{
  "norm": "layernorm",
  "rope_fraction": 1.0,
  "bias": "all",
  "lr_head": 0.00388,
  "schedule": "wsd",
  "seq_len": 384,
  "doc_mask": true
}
MLP neurons of a small language model. Each row is named by its layer, matrix (up: input weights) and neuron, and shows model dimensions 0-127. Each number is 500 + 40 x the weight over its row's rms, rounded and kept within 0 to 999. Numbers have three digits each.
A block is one neuron, or neurons of one layer that tend to fire together. Before each block is what it responds to, as a language model described it from the Wikipedia text at the highest values.

Closing == of wiki section headings (Bibliography, Discography, Cast, Geography) and line breaks ending a paragraph after a sentence-final period.
L7.up510:474535519541470513548574502452532482506513515572499484425519554465450458443520538479458514460528500432471510525504518402517446443548428553523477427518456524530491541484484535487447441506520544450490484511524460500475552523492452439524454544428508457520469530546545468507507510453519604507511490518459559475479486524477584437481544501538549463464484463469519466572484540544481545548509
L7.up1208:556529538514467576438600494522551503581520472557470547487475484530527539511502548515509554486531469436487553512557519496490490430493459543508467502452513501532480470459437538521480497555501461568463551487454504502446525558568532515514536516466477471455520546529516487492496494425420542378460569544447482471488509508448548471481496525467444456428474465544488500515372497561477453541504
L7.up1636:526546462490504512449497626456491537513495507537445559488512465540496533461498548477530429473504564523473488486464551514514472513497409551534431495496543518484551446487448533530509544488467510494543524431574485476519581465438465433563503563474524480530417540526476544531462524515545489517554494510484546556483471471535548447555488559447526490416541493582543494474518541518486492508500
L7.up2497:516563522521510560514499510454466489528530477544503502472534487463514471507524538496502479539539524483520480526481536464503441432541412520471450486492475500521483447424501578456524509521452515473454520524538504478481552488499455467485512488527513481553519522500454457526447560503525531487575514486500525496517456573487588521472453529510558490386528505534513511582488501500437491517474

Blank space tokens between pipes in Wikipedia tables, usually an empty last cell before a row break (e.g. "| |"); occasionally a detached space before word pieces like ions, ore.
L10.up758:477467543517546434490493474509501553481559537501510462459502583504472548479484506421557510456526458513501567459451443453567511503494513525490473509450507488515552596518520521489482509496465487493475484472541440512455523559560587399540440462538492530497510407502535470520483509542459520444470509520517499498469544479515566517459532475523497457535552464537538445517487452509442573535550
L10.up1256:485464538515476500539542496532580498436497486475539467543482548526490549505464555543561476469487405447549445499486461524527435474519500449586535498487447495489530551477577560489534458499474449603417529459514527535523474496600477465469524497533458496523485591515445522481488518460511538498526444475493490542520515568541443542497581483456504522497474466581510464431498474534528547496548
L10.up1393:496419556544501522480456504487488499457489584463528457488515492439486544515462565482491455451529496483568509521500501504481444530623479511443497520506463502495535496444598478560419468441520562513487562536513535502507487443515466448518476408523492552513527571519553440523522473493566507526532533556543503450532527522475469530466526535510504468507577459574516536456486508513408575486473
L10.up1472:528453501508505517476506489443458507440475507505546443522536505485496527520533530449476484452547520486571507567500456516488492545577472492474483560431414389493513522495495448505527474556500525474434538449500490538491457635555528450487525517601604511523506479463507430482432491527503497565446493563538487474505460443497541519523511524420509438500499492473483499482459468519500496477486
L10.up1561:527491460539504486450480518517507515486536465518484455479488489540501539508478524506497513489495505486518538552499491387534540541586395581495488560485455505494533519456546462530505551489397567556556433518556478516541444525533512541520544527499494475529509555419482478495516465476528422506439457569552488485450474466476522521480534436473493547475529486522575524495457541488516473592501
L10.up2065:474354495555446515497448452501503540453500491489574458553507515460536518477513534501497518475492445489543515560439496486471485484565463505515510532487538451501486510489480478493468491503513498500444456527468512503526456567512505545500502472507532509464585473491583539441467428477446533482524447555627491494454468486474561485474508524482438520453495539519509495520588469498511535525502
L10.up2640:601452552543531536569479561500505507512530549497559422516530503526557463523480562503497448456431507431528525490540480519469483496532476549516546519503563486505593461554433527506458488557560480496574449531479490501459431518507503566520490547602483490459465457468517518518547466446447486439479429552545518484410545504491502530443522485501506553517628490444424518509493490431440526510501
L10.up2855:486501523482524486521543554512491490491443479445513529496548488478561509517517495544536548483540437423572401533470463513539471476501449499509475461503546630523469552507485429503490487503516494467441451404569509529512452463513536403448477528591507563482550438493569493498555515557553526455501554529437549556467482539573507504513574565477462516488549425518491448512466466470440523481456

Fires on the lone space token between two pipes in Wikipedia tables, marking blank cells such as "| Won |' ' |"; weakly on pieces before unusual or foreign words.
L7.up630:511477466579454492560543525546509445509537466508517488433563509515476499499489476499521525512511451562491473499403508466532439419544409527537476462442504528517575574485570525465464461467478479455470513481482497452514591492486484486570544500485487503518468415434507440477556527482486618477457458499536467507496452502495482515508402450508472439527546457506466555486543485500424539422446
L7.up1227:526523503538518520520501538477462534542610526525512489498489484505534416488554462475494562483479471490476499568524451521538437574556539559471482536596463536421517493522573498493475500478508508490508456517541441419458489548458502491479499569462574530520539462533531504516489486415517430499530521452583462487444481504460517454454539507523534386478537480427536494454568572494403445519482
L7.up2853:563434480537567469534524463560497520479494529497496514535509521576531565468517465579527470414549454551527551481501400430521555460501509515532483523513479495432512456504545530510550475469529545530575454479493496492528448524568500527480464419473545513468542483475467559506525451431460535487546478445493478596515458507501514396479421528457475490424578497511394492536471508493492487506534
L7.up3051:575508495465537369515485492511594521589486546496439414498450556535544480455533491572504454488564503479529389483480470426502524463519502497453603485499468516531524502513492477495540554506509524465584474500531523431510469393451522526482619474514511581500436433517470498496483532473441549477504521489477485407465517476489489520487546516408501472471519462501517493508463484523481491558543

Commas, dashes and parentheses that close a mid-sentence appositive or aside (Kheiralla, / nucleus, / Cockburn Road —), plus periods after initials or abbreviations.
L7.up387:514513442534512400532478444530506414508536457494448512516557467606468547578542533462484527416511532566455430545504417455507471442444509546546487495545492444426507523570519468491537501421561501457538474559554450491502465551530506494505536460489512506551497554534473536529516429439473500516455477510481563517485478475527520436485431566535507520504464511428402492473470528462512537461548
L7.up1391:495565551452540480534556485554469555494498496529491571530534509578466439499446571513479508508498550488598537459462508518518583523479483497482564530551539467526519505498501494479539580510464454536558427503473555474487490528457406529479537467545559473497486574546455520494516484437461483465557507521507477577401471494485428509442555498572452571506503493511432537533557493482482449469500
L7.up1707:490514495574490532542471526557502533518529444480487479564590450522467646494505478488512517506469496553493552525465559494477476525497541512513444502480486478465492517566491475486454515458492486494523546519539446528498431442500567511510534490440496478505486503532566557487433527460465478512501499451506496551468501430497514450490500577495410569465509497452573464510504443475533582501552
L7.up2003:543524496523486450505475498518529493482597425522403480523551559578469541506537526451524495552529488501418513546463442492459502540503484534572529496502419520503486491500497488444558432513480522588559428515495491495542515430520481524464510491498576509505470539451452503567438445425538496465506487517517454551552471482478495471547514537510488508487511555532455596565519572501471547415510

Separators and connecting words just before a named team, club or institution, mostly in sports tables and career lists, e.g. "| Hershey", "side Wigan", "transferring to Kearney".
L10.up475:520543485540453545501521564505463511482540496511492547435481486454503554466530539513502439522502552566531460480501474480521479490438533498484589501594550525463501523494468517528482486485435484470465541568484526510476453436504460510495465461495487524452506534545538544476472487537467511505521498534506519499471578497480539494488509439534467493489518531558509396531488482468556489401507
L10.up1429:594505509517515512455463467459453532483505459533502581534501442467524460540479508465529475533453498567507489519482469497496481471571525490515542471546509546484533520473540498418516525478481533591481499427512492492488556515542489468458530469461419564492535490480562464473442564486509513530450457501491506552511511519575503488552492488432490465518539440529424457560438470527541526508585
L10.up1529:525503479510536519479438599554486529496490557465487453528520487468536518539565524512442439508508540539479426529521485476481450419494491483509544514451535526468484497429538529587508504550490527464485425518510509549513530459528430523511569414491442561531525534502500535460549487466456461502486514411479505488480505503486467487551521515523558511516542502548540518462521504545492528487503
L10.up1611:519499510513423473471546542473525525537552450543482482500528511545551537490575530533493492515553432486474569501469542494473474536481461537478524550444522512482471493457501507498499485498505447481555496514586605510469524514495538471499482476500438460534525522528464560475466543517549489458439478471458551440460477586539498529457448518511536501536506578489468505494488473486467443545470
L10.up1770:496481459488524490476516443506453498556523540509513565452494478415565548497552517552526450492492485515510418462523505495488501489564525547523526477506568469450501470426518563485480553491523551455559496503508513496498426410525506481560549424465544557441564510511498561485490486544494521505523442503437510549476554458529503498478593450552537515471448453553520461418432460508529469525478
L10.up1784:566525476563446467455558503448504513483474436558489498452511489507551521495529548464530525491452490509474493509453535506537423509518488525552553534513554519494532523459497504557509538491504459484573473461542482582508541454465513519453573433452480455583486557521516513497436572529486561479498449494410503488469477517471506503520491549525585481510511524527565498438477503566469468503445
L10.up2523:480499464570490429548439534470475463460502492448502527469470492496457522497573570594497527510521518539451479518463534442468456514467460464524497477514472516483507482450500499484535451511482447486528489400516549460489430496524454503507506493544457451623532556536517508487449576423499479461514531508467506523446468462556497520545522439495436578483459525549477551441476499493502512534529
L10.up2888:503519463525472555502443477463469504477441518529468465490500442480465525428540489499515439564508539474544512508523483452535512530505404487495484513490545448510501511496508545456516430567443524508555466491484562513515466428475545564448566420459474535506481543561465453562534498493516485501560481475524515541462467570569489465453431453458492457503540480622470454421483473508471470559495

Mostly blank space tokens forming empty cells between pipes in Wikipedia tables (results, launches, fossils), plus scattered mid-sentence nouns like Literature, case.
L5.up178:411486526511569513573482505495489468473538504448499530505466456531498581467504519529549477411536542464504550532464458464486458509530494490553562486523535473475565522456478428498535522512496566512454479542441433489543473460519540493544424542544476471446522478496438566491504474512524530488434500551459559499612481568429500444490464534501462519534513475491453522473485533503437593522462
L5.up2233:481485553517523551480520534585530449514460534480521514566522482501480509508532519558505535451502490434480472485456465442603419467488520487522499507419499475516494484550564406501416588491529490444440469522479503541468472532451507476492467544467461493517515504430563448427520527489451513468499430529516380513504496516475493493437468493451483502483519442481489497475569486496492434501431

Word pieces in football career tables and league-tier or season text, such as second-t-ier, runners-up, 2013–14; also mid-word fragments of place and proper names, such as Wroc-ław, Calvad-os, Vat-ican.
L5.up280:546506427527481496509512468539442474525520454514557492440559407485459533482516573448523475548472545534498420472493559564536556533537519517522482529532502467448532463467488480471501511547533572514495473510482460479483500577443501487439442514500609506544553534526451501392495548489468503559533458611510525512511518548475526532439460498509525423527467472588542476481434509473484506489488
L5.up2752:435484531474524478556459545497583460515436448525487473548515505475495537465506591554515503502527507530597517424487513531544454477422542505474508534485478504449578439550479497512530468418553492505463531573493465501462443455512507557489543485529528490512534471447492579588578472487536519467476524512496535527479566463516546526458459554426485442519515523548419508472491472465536472555558

Closing punctuation ending a quoted title or name, mostly the close quote after song or work titles like "Suspicious Minds", and closing parentheses in tables and lists.
L10.up372:503470423584533497509559472545473517473524486469483456540542450457485518546512445424507482486571552485539505482461461521476537431474499458503529523496485550528465453435519506521548503525457574498512541501486500446513530476520486593448483415523577501534462508498563558451517453519519450579472545476521481515428472491495519494488460461466487519544512507470445475551486520512456512447507
L10.up647:495481422474513539512475492588456545478512503571518533535477542483450573450496512477497493459525462480511516516542536537513512472502493515500520492525440541512543505483578569560559487475529520455564531449482561437541468586534500528527548426585506439479498479518511573552554419520427444466470561471510486558469523539477591468543520486529550546469515493471511534495472550443539507484496
L10.up666:504463526529521506538503527503433471496513491539484465513463495554595496485523518568546492475528498461495513524500486431440529462580502490500489567501545504511437520478467432558479527476534497506561474441547495570530525520522462470530525496480504485481529508468479542512571570459525498489471523525478532438463471475546553544502506500506406492480525478511487474511518585584503533543509
L10.up1557:466517493493534528466531493504534484484474479539422486432401421465441497502498475504571528536463512469501475485531453471533528562485560515422520456437525471525549475496507515496557488475435522498425531555402510525512495464496467498532486473466509479480501568502496537516481558493504513548497520487448453478524471428553477495539567495515583479487475490513515459483516433453525455542428
L10.up1873:595487504484593492469487519522522526520533487505515455524520501564475470481478563480514518486502395422505535522516448508549499507476534449480542617528442481504510467543470558519468579439475448512459528491504515440525523502519441532464480471463543444418507542535484548539468558495512464584467456546587502532386452489443466487516472471529488525510526493573555468481523411469512519530502
L10.up2024:490486520426537558616540440495456558554614489486516470532515443542549538527502445486509564484487526504491577535477526559495492465431478524517525486518436545555499440542497434448509511458511501486493472472514514506365473487525463548574500459501527457465419511565554505555571546545577450555477495447474511510558475531470445547505556536453389548483561481534495456509502440527462545550493
L10.up2140:503494462432533517416435487554513563528485496459453509491475480512482490543560542519456493474526437476456499531456448494616516496511472545440504580469469479522475446470524497532485514543485486480510451455455500511569466480528455481525546478542523494527511523474569498537522466418485520436465478462502504571523454512528506402514507567482530525443511490506464469452499532543460497493487
L10.up2487:502519563443512515514514474536490478490425490412471467571567547541490500595570513548484499461473493502474532493552567417559567600520502495491473550552478506481480379487514531520540471438492473533510470508549547447495548494551458508509474442453467544476440530544554505502428515517450453449457456530475415434414504497488487521575445418458493513487511498514464445539488434496474505527470

Opening quotation marks after verbs or colons that introduce a quote (said, argues that:), closing == of section headings, and paragraph-ending line breaks before headings.
L5.up1189:487541472473473535515503464449488448467487543516503469505407484526464531478523455487464498496524604437452475495446540493480447489475497475505440437560528507454521529558530554550514445488440489533513533536545385435539519525503499482514550502521488448501455551470512496530538444476553594535503502505554459534555494564455478490513528493474518498468432485488432470499480491466465500623517
L5.up2333:546496479552526440547554528491522425525498496600540512469465521516489530556530545520482461503527534486466536490495465491571479476553504525512458481483500467508478468459553537478529498553407440511514487486522496488533474474535468504505472472498567481567496566563503523482495471474510599441523523505500564581449470476494524434526470535440528551447517404480493487580527439485561515522554